config.toml
n_layer = 12
d_model = 256
n_head = 2
n_kv_head = 1
head_dim = 128
d_mlp = 1024
vocab_size = 8192
activation = "quick_gelu"
norm = "rmsnorm"
norm_place = "pre"
norm_eps = 1e-05
positions = "learned"
qk_norm = false
attn_scale = 0.0884
bias = "none"
tie_embeddings = false
parallel_block = false
init = "trunc"
init_std_qkv = 0.021
init_std_o = 0.0
init_std_up = 0.021
init_std_down = 0.0
optimizer = "adamw"
lr = 0.00147
beta1 = 0.95
beta2 = 0.95
weight_decay = 0.15
lr_head = 0.00354
grad_clip = 2.0
warmup_steps = 587
schedule = "wsd"
decay_fraction = 0.859
decay_shape = "linear"
final_lr_fraction = 0.1
batch_tokens = 32768
seq_len = 128
doc_mask = true
train_tokens = 259000000
steps = 7905
dataset = "wikipedia_en"
MLP neurons of a small language model. Each row is named by its layer, matrix (up: input weights) and neuron, and shows model dimensions 128-223. Each number is 200 + 40 x the weight over its row's rms, rounded and kept within 0 to 999.
A block is one neuron, or neurons of one layer that tend to fire together. After each block is what it responds to, as a language model described it from the Wikipedia text at the highest values.

L3.up93,172,211,231,206,206,241,175,209,200,201,129,142,137,197,191,186,237,191,249,147,204,146,209,173,164,214,247,251,225,158,186,167,126,267,175,175,211,167,234,248,196,159,147,164,167,182,307,182,253,237,147,195,190,254,235,209,215,206,202,184,206,209,162,182,190,176,186,213,208,191,225,238,253,205,149,210,243,194,222,230,231,158,217,223,202,148,161,132,169,185,178,245,116,137,226,168
L3.up297,229,247,242,175,260,168,170,234,241,182,239,210,102,162,238,163,188,210,176,227,203,164,145,247,173,220,248,145,202,213,233,256,202,200,250,178,137,224,226,188,209,158,221,175,202,254,216,176,214,171,225,212,182,230,245,123,178,124,200,199,252,205,214,234,185,151,208,162,210,177,244,184,242,227,173,145,160,202,229,207,233,200,193,166,221,284,192,187,202,120,259,196,204,260,198,194
L3.up486,215,203,218,169,200,220,150,216,248,243,169,206,192,243,249,119,221,267,149,194,252,187,238,266,247,158,231,157,219,236,136,166,203,204,235,198,214,138,195,214,138,194,92,182,243,212,318,271,258,247,203,196,191,237,226,196,206,166,198,221,222,207,176,201,191,185,195,212,217,213,80,201,205,124,157,184,183,201,271,225,225,207,204,204,244,193,184,177,156,131,181,198,128,157,165,187
L3.up977,148,228,254,231,242,276,182,178,171,234,181,182,141,205,306,204,155,203,300,251,318,226,138,202,151,227,241,170,210,280,200,242,159,201,156,242,235,207,174,205,171,231,152,210,251,207,206,225,139,215,177,176,191,195,172,204,167,188,196,213,203,205,239,195,200,209,196,140,190,134,198,207,240,200,221,248,133,147,225,253,218,218,205,204,267,164,148,102,178,191,204,242,169,217,272,242
Name fragments and empty cells. Blank table cells between pipes, plus the first or middle piece of a split proper name or rare word, e.g. Tets|uya, Alt|maier, ag|gressive.

L3.up140,202,243,268,229,224,239,174,236,166,204,204,143,275,246,182,245,223,239,250,183,264,279,142,200,197,195,203,213,164,180,115,215,223,187,278,188,118,287,78,245,188,161,288,189,239,187,286,245,195,212,154,209,278,193,223,200,226,228,194,231,203,199,259,171,197,166,200,193,256,285,234,214,224,203,196,210,224,172,147,247,195,207,201,220,168,258,236,267,204,115,239,249,228,248,260,206
L3.up287,254,146,213,161,237,101,208,259,99,182,194,203,170,202,210,276,214,204,194,226,121,155,186,190,187,250,171,223,177,228,195,184,304,147,127,131,153,164,124,266,164,176,246,188,198,269,221,194,227,246,214,194,208,178,220,163,189,259,200,174,213,197,191,116,191,117,204,208,173,209,189,260,287,212,212,248,257,202,283,200,164,93,194,228,224,268,259,137,261,179,180,184,264,194,218,137
L3.up496,205,235,203,212,160,202,164,279,198,213,275,175,191,334,224,121,249,246,250,209,274,229,175,124,183,189,143,138,207,142,173,148,214,271,260,245,193,245,197,148,166,173,233,196,171,168,215,146,156,249,149,268,153,144,232,218,170,190,196,277,204,206,155,201,193,152,197,278,171,235,173,182,92,150,172,185,219,255,245,186,133,245,187,174,232,153,222,206,169,302,176,283,189,146,179,215
L3.up870,155,248,194,208,217,134,239,254,191,210,267,266,231,276,157,170,231,177,151,206,270,193,158,182,149,202,155,204,224,207,171,260,259,186,140,257,202,239,158,198,204,215,200,172,149,148,121,160,201,205,218,122,171,143,169,181,203,262,198,290,230,201,180,242,187,211,200,188,144,286,241,226,233,189,192,155,159,173,234,210,171,217,180,156,253,233,205,233,193,153,193,202,272,184,166,178
Word fragments and table numbers. Two groups: early or middle pieces of split words (vict in victories, ec in predeceased, ero in aerodrome) and numbers inside pipe-delimited table cells (100, 12, 6).

L9.up893,157,241,167,271,183,296,218,177,181,170,229,232,237,168,248,192,191,318,198,139,204,293,179,176,225,191,195,248,190,220,146,135,252,168,217,221,241,193,155,166,130,174,206,212,185,176,215,191,216,235,200,257,263,160,180,177,224,254,214,177,213,163,149,224,177,157,148,231,228,118,254,185,270,248,181,212,217,208,262,139,191,187,168,210,265,245,180,200,235,156,273,211,155,194,216,197
Main verb after subject. The main finite verb (or its ending) right after a sentence's subject in narrative text, e.g. laid, took, sought, wrote, would.

L6.up99,249,222,230,192,136,132,242,272,226,176,177,130,241,219,179,169,208,256,174,209,196,197,233,228,170,213,180,156,213,203,256,214,152,179,119,164,186,198,252,113,167,193,224,202,201,123,274,186,228,179,169,207,266,269,232,261,214,258,172,134,196,184,167,184,221,162,204,188,170,171,233,199,200,196,248,123,183,259,222,170,139,277,158,133,252,153,152,173,197,238,166,251,275,248,124,292
L6.up162,110,193,231,212,206,222,191,234,207,199,187,211,220,164,125,205,247,260,222,195,223,230,215,223,218,211,298,219,229,246,278,297,191,214,153,264,231,250,174,175,255,211,182,213,230,235,265,206,238,242,280,166,145,269,114,211,190,208,195,167,189,119,229,217,167,160,190,198,171,121,209,207,130,150,142,191,165,158,182,270,166,173,243,180,199,229,237,184,206,156,285,196,149,213,205,255
L6.up455,150,169,145,221,171,202,206,225,216,185,205,189,230,174,181,203,207,173,229,167,260,205,202,163,151,208,194,233,234,169,276,236,156,178,157,272,216,190,217,251,236,224,152,147,234,116,239,219,154,263,173,206,233,230,160,268,259,213,213,193,186,212,192,188,178,176,223,204,238,133,194,214,145,150,193,154,225,166,224,286,199,214,200,209,118,193,142,180,164,213,278,186,196,285,162,190
L6.up459,200,190,143,182,233,229,218,256,186,183,145,195,163,221,177,176,221,167,235,170,244,159,185,175,227,202,194,214,194,265,301,180,210,185,209,308,202,232,171,194,208,243,265,151,220,206,110,250,187,208,179,184,153,255,188,254,229,261,273,295,208,188,214,200,135,212,211,210,201,102,241,265,243,255,233,169,225,207,283,204,133,197,204,239,199,151,211,227,196,298,209,157,115,253,147,198
L6.up510,261,151,145,202,234,222,266,146,211,182,166,182,222,185,233,140,254,129,187,177,255,224,192,144,286,190,239,106,159,241,179,211,219,145,129,202,252,210,193,204,164,204,148,160,273,212,144,242,163,238,217,112,183,231,166,179,190,196,213,151,192,178,188,172,132,244,210,187,227,96,178,207,156,141,161,173,240,167,223,223,219,242,195,301,178,291,202,180,188,234,248,162,179,202,228,222
L6.up547,176,234,236,189,228,252,239,157,201,209,124,231,158,177,192,163,181,207,222,138,213,202,292,263,126,196,217,233,203,217,145,199,228,198,201,203,237,122,187,167,204,141,228,190,191,194,162,276,253,182,113,206,217,194,223,206,207,236,205,152,194,158,222,198,202,240,179,215,207,153,179,229,259,166,188,197,135,155,209,155,226,188,138,170,200,182,210,136,173,208,257,143,247,295,215,182
L6.up567,235,129,155,196,205,199,153,258,196,204,166,179,226,223,107,255,273,215,213,224,136,147,197,244,201,205,183,184,195,181,258,103,220,217,171,224,174,209,259,180,223,232,223,215,219,233,177,255,171,189,183,248,172,206,170,164,313,229,209,215,200,251,181,217,172,192,205,190,176,197,263,248,173,212,257,201,200,167,129,144,180,257,168,205,154,243,181,178,281,220,209,164,227,288,200,201
L6.up636,261,222,169,245,162,255,190,171,190,212,213,201,232,243,185,191,150,315,241,123,192,170,214,203,157,205,230,268,244,184,236,139,224,199,187,212,198,167,284,180,167,261,227,117,219,139,217,194,247,175,197,247,201,269,155,197,190,201,118,189,219,251,230,179,154,164,197,192,168,183,159,260,193,200,196,180,193,211,82,140,113,207,221,265,149,206,172,212,178,205,207,181,238,235,189,224
L6.up712,135,207,276,208,211,155,250,173,295,197,177,198,203,188,192,141,137,179,201,207,223,192,242,210,200,221,178,199,249,242,172,243,164,195,236,239,238,173,122,249,179,178,162,198,154,189,142,196,232,133,218,194,246,191,182,212,197,245,134,177,215,153,199,214,140,198,200,201,193,220,125,177,163,133,181,145,191,144,195,203,235,165,184,283,223,170,272,209,209,188,224,223,171,192,226,217
L6.up774,151,208,136,211,191,241,221,227,271,277,153,220,254,222,183,144,181,104,180,154,220,247,187,168,156,240,209,220,203,256,228,164,219,201,133,226,259,208,212,169,207,191,179,203,217,153,222,244,206,237,127,194,198,163,234,185,199,209,231,268,226,209,187,211,199,201,196,177,207,144,173,198,137,145,272,182,233,177,178,229,84,166,153,274,166,251,147,97,178,201,255,294,165,203,142,177
L6.up802,170,165,162,203,178,290,230,228,173,177,176,208,238,173,207,186,196,204,273,222,236,197,218,212,234,198,165,274,178,215,229,207,175,278,94,227,234,244,260,240,225,169,208,209,276,222,82,207,248,207,162,218,175,213,213,206,238,202,222,163,202,177,159,197,178,235,211,213,191,143,231,175,144,241,225,197,235,215,242,202,192,188,190,252,266,238,173,232,176,296,173,171,231,269,227,159
L6.up863,209,207,155,210,153,188,199,289,201,188,183,197,197,204,152,182,254,257,213,196,201,175,197,222,187,213,141,198,224,196,227,157,208,245,119,262,238,192,216,180,176,195,201,199,234,209,161,197,268,107,209,198,212,206,158,183,217,262,239,194,200,210,202,244,193,176,208,170,173,239,245,217,128,152,251,256,184,246,122,202,157,205,205,253,257,185,183,212,217,239,181,230,220,207,180,139
L6.up874,133,177,236,187,144,185,182,210,219,266,247,168,214,176,122,208,198,266,294,152,215,155,189,127,190,206,161,190,178,186,281,161,244,206,192,165,245,212,251,255,284,266,193,199,197,145,143,229,199,213,145,204,142,245,179,228,157,187,186,255,197,179,212,172,195,113,223,169,204,235,212,200,130,197,254,171,214,151,78,178,139,225,231,155,219,215,242,263,124,235,166,168,191,217,201,114
L6.up888,177,233,162,190,179,175,211,164,236,226,163,195,161,214,206,107,200,197,199,193,160,183,236,233,191,203,171,277,146,197,280,246,225,218,226,244,167,199,183,230,207,159,243,202,221,157,187,232,257,162,229,137,164,241,281,296,197,176,216,189,217,260,212,266,248,249,184,195,158,133,198,184,190,185,238,210,234,185,130,194,182,173,213,281,251,211,263,104,152,239,191,173,240,260,182,154
L6.up963,129,200,117,219,161,184,169,235,226,205,208,249,249,227,141,173,214,224,244,158,172,198,270,130,220,214,193,183,232,219,191,124,318,265,176,195,196,220,268,183,211,241,164,132,187,263,142,283,277,172,149,195,210,155,228,157,228,204,240,169,218,177,203,187,236,158,197,221,210,209,226,282,167,263,267,225,152,183,136,163,184,218,231,146,185,257,217,202,215,311,195,187,270,272,194,129
L6.up977,240,198,216,212,109,189,236,236,222,170,162,186,234,228,109,209,265,158,127,177,206,207,145,211,215,181,267,229,119,150,243,217,215,286,128,173,214,230,114,130,277,206,174,183,172,148,225,260,184,204,151,200,165,170,88,132,236,231,277,235,197,220,174,192,189,192,185,192,172,165,240,184,208,174,130,173,183,188,218,176,196,197,177,223,130,200,233,161,265,196,224,188,190,164,234,150
Empty table cells. Blank cells between pipes in markdown tables (runway, turnout, chart rows), plus weaker mid-word pieces (restora-ti-on) and reporting verbs like described, noted.

L9.up508,220,271,226,200,254,144,168,177,121,231,137,201,263,190,249,220,203,139,198,259,248,151,173,206,205,144,266,165,198,198,248,238,142,262,122,169,200,217,188,193,221,261,252,189,214,203,244,203,180,241,190,211,194,225,240,246,189,224,188,151,219,184,155,248,124,287,112,186,190,203,193,236,209,249,185,295,235,216,175,185,161,249,132,177,210,219,241,199,204,169,243,237,142,208,167,295
Named venues, events, institutions. Nouns or word pieces heading a proper or institutional name, often right after the, such as Battle (of Leipzig), Trans(-Siberian), Studio, Tournament, Games, Chart; also time-zone tokens like UTC and zone.

L6.up32,291,148,161,201,164,194,172,153,194,231,244,233,209,173,220,226,205,91,143,191,213,206,183,154,230,181,185,147,209,192,148,187,236,155,241,194,183,161,158,261,125,215,156,166,243,172,246,112,171,200,221,117,114,179,214,159,217,217,197,238,193,240,200,229,119,186,209,215,185,164,124,182,160,155,231,215,196,132,245,172,181,218,222,239,246,247,184,213,249,217,220,188,178,82,204,190
L6.up177,222,220,171,183,233,224,192,256,225,228,205,186,129,163,220,167,185,172,166,219,316,238,123,132,219,204,171,169,125,245,190,194,159,179,153,87,233,231,155,193,153,223,165,202,218,185,153,181,181,221,222,169,215,240,165,173,193,226,263,257,209,171,219,148,284,184,231,229,212,207,152,184,171,196,199,171,161,192,168,251,167,255,184,249,258,177,96,282,182,206,137,243,214,186,222,201
L6.up195,174,208,236,189,232,209,233,216,211,163,212,160,143,142,230,165,151,191,248,281,221,191,149,245,170,208,114,235,174,299,224,131,198,282,229,170,126,166,155,156,268,196,242,212,210,230,140,213,198,229,129,236,274,188,244,236,212,215,292,231,209,163,216,233,194,202,190,209,189,261,179,228,189,247,201,140,208,201,164,152,127,275,115,211,252,211,141,199,175,267,139,252,241,182,227,199
L6.up196,139,213,225,216,187,167,206,176,217,224,218,166,204,235,203,167,189,209,210,159,210,213,263,148,227,202,160,205,217,227,138,195,195,133,197,264,228,203,175,161,169,202,175,221,253,206,208,144,192,204,191,146,212,202,223,148,228,244,174,176,205,214,240,177,181,214,230,178,168,190,100,193,162,212,199,215,117,200,251,172,184,213,299,244,235,164,207,243,160,162,231,130,147,243,239,224
L6.up198,177,171,226,239,205,218,205,190,186,161,279,183,239,153,238,156,219,119,171,160,172,237,207,193,167,187,199,166,220,235,162,179,242,223,185,127,179,282,157,130,235,181,100,183,218,147,231,213,194,210,188,202,150,157,183,206,170,244,165,249,194,170,200,195,253,172,199,202,177,133,182,251,166,223,128,126,205,175,89,177,187,144,184,212,79,202,161,191,201,237,236,115,207,246,190,206
L6.up238,183,132,178,199,216,198,164,277,235,240,233,202,213,148,254,259,191,252,226,175,305,230,242,117,218,177,230,187,140,152,167,255,240,210,205,158,175,197,165,216,292,205,245,200,248,223,146,216,242,215,194,117,248,283,185,219,215,212,244,173,192,246,194,144,189,212,196,183,201,192,176,211,151,97,178,179,202,141,247,171,260,299,174,162,184,199,199,247,77,240,224,162,261,250,257,176
L6.up292,235,179,132,183,168,226,155,218,187,238,122,176,131,249,150,141,193,205,254,177,189,142,158,220,123,205,138,223,146,284,184,130,238,213,245,301,107,192,268,139,222,200,253,155,226,113,192,212,225,147,165,217,158,216,177,231,195,290,207,244,193,221,230,154,110,204,191,175,176,124,156,204,190,188,204,232,157,205,140,168,171,263,176,188,219,128,187,215,164,257,246,167,267,294,127,159
L6.up394,258,175,247,203,198,215,222,236,242,159,294,177,153,164,242,196,164,205,182,255,243,242,103,193,225,235,209,173,251,263,153,134,153,191,256,124,194,183,200,217,212,195,193,144,234,138,183,187,199,209,220,177,223,264,172,281,179,195,160,106,199,169,204,214,119,236,189,181,197,136,156,188,203,138,193,165,242,202,152,203,269,168,155,222,169,114,230,214,117,186,183,217,209,170,285,299
L6.up444,218,164,228,215,191,184,202,234,174,185,180,192,136,250,177,174,139,226,209,155,222,196,205,130,181,184,244,186,198,284,182,245,161,217,252,175,168,231,177,273,177,130,223,188,143,189,261,202,180,256,198,167,289,286,195,216,116,185,223,242,187,206,196,136,162,153,231,236,212,307,159,191,194,209,232,167,187,225,156,169,250,284,215,238,242,120,166,226,211,147,199,170,274,199,205,259
L6.up445,284,223,168,198,191,219,164,181,191,225,210,202,129,211,231,186,163,152,138,254,254,219,164,161,164,195,216,239,118,290,212,228,249,202,222,144,168,185,195,197,175,200,208,206,200,122,191,158,189,201,162,199,211,221,178,166,269,162,190,178,204,240,197,135,178,179,193,196,176,178,146,180,196,158,172,204,128,187,207,141,213,237,182,247,190,152,180,250,211,160,207,269,258,178,261,189
L6.up776,147,191,255,217,135,131,158,186,179,228,163,190,121,195,180,209,222,197,170,218,128,143,180,142,218,183,192,163,148,222,184,71,257,224,240,198,177,183,130,212,211,170,178,291,186,166,148,175,204,243,131,199,276,148,196,211,202,241,199,220,191,270,211,139,166,240,223,256,201,182,149,220,196,228,216,200,205,158,145,124,191,226,241,204,244,197,141,239,225,230,182,202,246,249,265,161
L6.up786,102,228,260,180,244,243,135,195,262,198,213,152,125,196,253,181,195,217,205,176,243,255,140,162,215,225,195,205,184,337,223,261,187,162,162,120,255,182,181,161,248,191,166,146,254,132,198,178,209,211,223,186,241,133,285,280,144,140,239,228,207,144,224,236,219,245,186,222,231,168,176,179,133,211,247,165,168,203,176,265,214,168,118,180,275,161,118,200,188,251,166,256,201,192,180,190
L6.up816,168,142,143,162,232,294,255,184,296,223,185,165,168,152,197,207,165,209,236,196,197,245,178,183,159,219,137,245,156,224,236,221,177,163,197,222,257,150,236,193,308,171,145,176,200,220,226,258,170,241,285,213,225,209,191,254,228,191,242,262,192,179,207,239,176,234,210,216,235,231,141,144,100,214,210,208,239,184,222,242,286,243,198,164,239,188,87,213,147,243,239,195,205,228,213,174
L6.up872,208,166,190,179,183,246,249,271,205,215,186,199,187,246,290,257,196,197,224,159,243,213,181,142,191,173,133,130,225,173,140,277,211,204,206,231,257,151,107,211,226,182,184,202,249,175,169,259,229,132,174,220,209,204,205,185,201,165,183,179,187,236,229,238,141,235,210,196,238,160,151,233,210,117,244,215,268,132,280,188,204,204,199,148,147,243,227,236,156,221,228,182,128,202,162,180
L6.up899,181,161,182,212,192,263,238,217,263,226,180,152,143,164,239,144,178,158,213,173,281,171,213,100,220,196,147,139,211,235,183,190,213,143,213,201,193,190,161,213,130,169,213,287,233,205,218,201,161,167,131,146,253,201,158,158,217,236,187,211,195,240,194,153,237,199,234,225,174,186,171,149,176,172,278,198,223,197,207,211,184,288,152,266,201,204,133,279,179,204,256,158,222,240,247,184
L6.up904,188,179,183,196,195,120,187,212,158,202,213,156,105,201,286,227,174,199,185,260,202,234,200,138,148,183,183,195,131,196,172,175,215,158,178,124,236,120,111,168,126,240,177,244,274,192,162,209,211,188,254,138,179,136,154,229,185,183,204,259,187,171,254,147,231,197,218,213,211,165,163,192,201,220,173,204,162,153,200,163,187,240,239,143,277,197,243,213,172,175,206,217,205,227,247,225
Complement-taking content words. Verbs and nouns in mid-sentence narrative prose that are typically followed by a preposition or complement, e.g. deal (with), died (in), led (by), commission, visit.

L6.up88,252,169,187,189,232,212,188,222,210,245,184,200,121,170,230,193,164,128,189,180,227,110,204,259,158,201,270,171,193,189,213,161,288,248,231,229,102,206,223,184,192,148,259,186,193,204,189,181,194,87,153,198,283,242,173,186,135,274,246,236,227,324,201,161,191,181,196,215,201,224,200,234,195,157,239,142,158,167,118,260,136,218,125,173,208,175,212,143,179,230,235,220,247,220,198,175
L6.up166,235,181,133,216,189,230,167,228,219,211,179,259,172,165,247,201,183,149,213,196,217,188,209,157,209,209,174,148,198,190,114,185,226,297,224,202,58,157,207,226,173,199,257,205,227,199,187,191,237,114,156,189,245,168,164,212,222,201,200,195,215,183,210,164,207,223,204,199,185,155,191,226,159,165,251,188,193,179,157,178,111,225,172,198,225,225,190,115,120,246,161,224,225,206,179,127
L6.up204,257,210,268,173,241,205,214,228,238,208,162,245,134,173,155,161,133,167,218,206,244,169,139,236,221,219,152,206,162,259,242,143,180,264,294,175,155,202,216,234,286,255,232,237,185,143,179,233,133,222,189,269,279,214,227,185,187,221,220,245,211,167,183,272,197,210,209,222,235,268,196,198,208,248,171,179,181,247,185,208,157,320,213,223,222,147,120,158,232,227,114,260,140,150,184,221
L6.up346,156,171,160,213,226,190,264,294,155,171,196,195,193,194,240,166,242,134,177,286,197,174,240,232,154,186,179,210,185,186,208,195,154,163,219,212,205,166,209,221,138,176,213,154,207,167,204,158,202,233,181,193,208,267,231,219,150,261,185,152,209,199,225,155,166,305,221,206,226,121,201,219,235,210,188,117,205,137,222,276,239,169,243,194,193,185,220,126,179,239,240,166,155,276,214,178
L6.up542,249,213,161,183,216,114,244,117,150,188,103,188,213,171,185,211,200,184,157,178,228,124,255,192,154,208,272,157,204,177,246,200,180,249,253,240,226,189,154,192,140,185,235,196,215,225,153,148,218,232,168,221,226,239,204,232,182,241,216,206,192,162,216,97,180,261,213,193,180,155,188,189,173,193,172,136,172,203,274,219,231,204,229,258,241,278,189,210,184,278,225,270,278,206,132,248
L6.up552,153,207,214,176,145,189,157,227,118,267,181,251,230,139,204,132,172,180,217,177,214,154,240,193,183,202,259,130,243,184,210,139,204,216,186,208,178,250,233,166,183,152,273,235,187,173,155,207,238,224,121,185,230,177,187,256,197,261,206,167,184,214,198,195,252,228,188,231,181,193,222,226,251,191,164,159,162,198,220,286,229,166,132,213,275,198,183,164,237,255,237,146,240,253,232,147
L6.up614,199,155,140,206,217,235,188,173,129,178,184,223,133,176,189,173,221,188,185,126,201,130,165,122,151,227,176,197,264,126,182,194,145,190,120,181,206,100,219,247,225,169,210,202,176,104,173,210,200,217,136,205,213,97,170,255,181,191,166,229,186,261,215,134,168,307,204,198,257,243,195,248,165,155,164,131,183,196,256,244,257,187,227,181,261,216,197,203,170,152,240,176,245,253,187,146
L6.up651,164,156,200,175,169,185,182,249,235,233,226,168,194,213,201,205,211,183,245,191,247,244,265,215,257,213,148,181,223,201,188,255,223,198,131,266,216,195,146,175,203,232,168,190,205,205,164,164,229,144,215,196,186,169,273,205,194,223,233,249,195,227,238,209,225,165,220,188,170,264,205,226,181,229,318,167,180,175,209,247,147,192,156,142,227,236,120,210,198,221,247,240,177,158,90,120
L6.up678,212,203,183,193,183,233,218,191,151,161,141,258,226,151,180,98,216,124,165,179,242,194,205,226,206,191,229,237,196,119,154,199,187,280,255,185,162,159,103,163,119,184,183,147,190,163,186,230,145,143,202,140,224,209,168,185,201,230,164,246,190,215,219,134,234,198,211,196,206,101,253,193,218,164,133,147,180,205,215,269,166,257,136,216,156,194,184,160,169,253,203,159,198,183,210,158
L6.up771,152,172,221,201,211,273,218,244,239,204,186,190,194,213,233,227,169,202,230,130,207,203,226,235,183,215,224,188,229,222,188,213,182,292,241,218,140,227,243,286,108,130,178,217,271,185,211,216,291,162,116,313,184,220,106,212,125,226,144,250,192,245,217,127,151,181,205,194,229,155,200,187,246,137,213,144,183,180,187,180,218,222,259,104,271,216,202,249,101,214,192,148,283,246,224,207
L6.up772,281,218,206,207,136,205,251,195,200,146,201,233,195,174,155,182,166,178,239,189,162,169,173,244,176,208,112,208,269,194,155,141,201,263,190,168,190,144,222,192,166,162,216,120,229,172,104,187,204,161,134,260,196,193,200,252,202,164,170,151,204,127,162,240,184,176,197,214,161,221,173,217,209,138,212,117,172,202,146,252,236,176,176,232,179,225,241,185,167,180,182,195,204,199,204,219
L6.up831,233,203,246,203,215,166,175,142,107,252,299,192,222,232,228,198,225,194,154,213,145,229,274,177,199,193,269,184,243,112,240,197,240,227,245,189,114,178,126,126,170,204,185,178,216,159,233,111,229,199,201,197,159,205,327,145,253,159,178,247,206,268,245,127,197,171,186,178,181,204,160,213,229,233,251,152,206,160,131,114,200,187,138,202,219,260,228,194,184,221,190,270,204,123,253,157
L6.up865,191,186,148,191,205,187,164,183,112,154,168,221,153,202,177,201,206,130,141,181,205,212,195,202,194,213,270,225,137,75,210,221,238,278,163,240,97,204,143,106,219,212,219,186,213,152,205,126,215,214,229,187,180,138,168,242,175,207,272,211,195,244,204,248,217,260,179,183,199,250,205,215,146,222,204,101,236,162,242,239,171,185,156,207,253,274,204,177,167,248,170,202,201,204,165,193
L6.up893,244,190,191,216,217,198,193,178,146,257,227,112,162,182,187,210,235,179,171,216,185,162,213,151,149,209,278,191,230,256,238,147,231,180,115,181,228,176,202,135,227,230,231,147,234,137,221,232,203,133,147,258,210,184,133,219,273,182,248,203,192,263,219,92,184,222,188,209,211,162,206,237,206,149,137,168,258,192,206,153,189,228,179,163,238,265,197,156,154,193,244,266,139,193,189,199
L6.up944,152,180,180,182,264,125,165,203,188,131,181,240,115,227,186,166,195,227,183,186,228,194,201,227,215,209,149,155,150,171,214,262,177,202,290,184,206,216,231,224,206,206,193,146,257,178,195,118,185,233,189,221,202,223,178,259,203,223,295,233,180,118,215,188,239,231,190,202,215,231,131,177,182,202,175,78,181,197,254,230,313,176,233,232,245,168,232,224,146,234,171,251,215,192,200,224
L6.up957,219,185,196,185,288,221,188,163,208,195,126,195,134,216,230,133,185,175,188,270,204,163,191,259,204,201,151,265,141,274,206,250,175,164,312,268,155,224,207,239,261,163,250,224,221,126,146,212,195,154,185,153,199,232,231,258,161,248,288,281,226,221,199,198,202,181,192,215,217,216,202,198,182,121,228,174,205,177,231,268,128,226,149,175,257,140,134,179,162,255,145,211,247,261,161,159
Mid-name continuation pieces. Inner or middle tokens of multi-part proper names, titles and acronyms, such as MA in SAMATE, War in China at War, End in East End Park.

L3.up586,286,229,217,204,216,254,139,187,182,222,144,156,191,307,186,200,302,229,236,184,228,223,245,233,148,173,125,248,248,121,218,164,242,239,253,207,195,238,181,234,305,166,213,179,223,177,189,194,209,166,103,177,262,177,192,271,209,173,195,174,208,198,206,243,197,189,193,153,159,198,196,202,212,164,164,193,276,244,188,143,233,205,166,148,212,139,141,202,201,232,167,261,233,228,213,166
L3.up749,134,151,149,201,267,194,168,201,227,163,241,196,212,212,222,237,163,218,176,158,230,150,279,120,214,211,181,219,260,108,194,187,185,191,150,200,205,220,101,196,171,221,241,167,252,184,186,208,206,198,176,192,150,215,262,221,263,215,200,186,184,195,157,174,195,244,192,161,158,294,240,285,213,228,218,101,257,225,199,194,220,219,246,192,214,274,181,187,213,138,190,176,292,229,171,287
L3.up781,177,175,138,187,169,190,203,222,218,125,173,240,251,226,260,166,176,241,212,182,245,179,285,208,181,196,244,228,185,134,286,179,237,189,174,232,206,292,186,131,232,172,260,225,248,181,186,166,281,200,216,206,221,99,144,266,251,255,200,132,221,196,186,257,195,170,192,174,237,282,173,271,205,226,217,107,192,170,197,219,197,247,170,173,229,208,228,207,125,264,182,230,214,182,255,196
L3.up991,203,149,207,198,198,229,158,258,221,97,197,230,268,202,224,167,201,121,198,166,203,187,222,168,150,223,202,165,222,112,245,176,226,209,194,277,204,256,219,127,200,266,266,162,175,150,85,155,244,188,109,296,153,175,185,198,256,198,200,120,180,203,205,204,199,205,188,196,221,257,226,180,215,191,159,117,185,166,243,205,179,306,169,138,192,170,242,235,169,233,249,269,192,170,131,228
Mid-word fragments and digits. Word pieces inside longer words, such as stic in plastic and por in corporate, plus digits inside numbers after a period, hyphen or comma (10.1, 1–2, 1,500).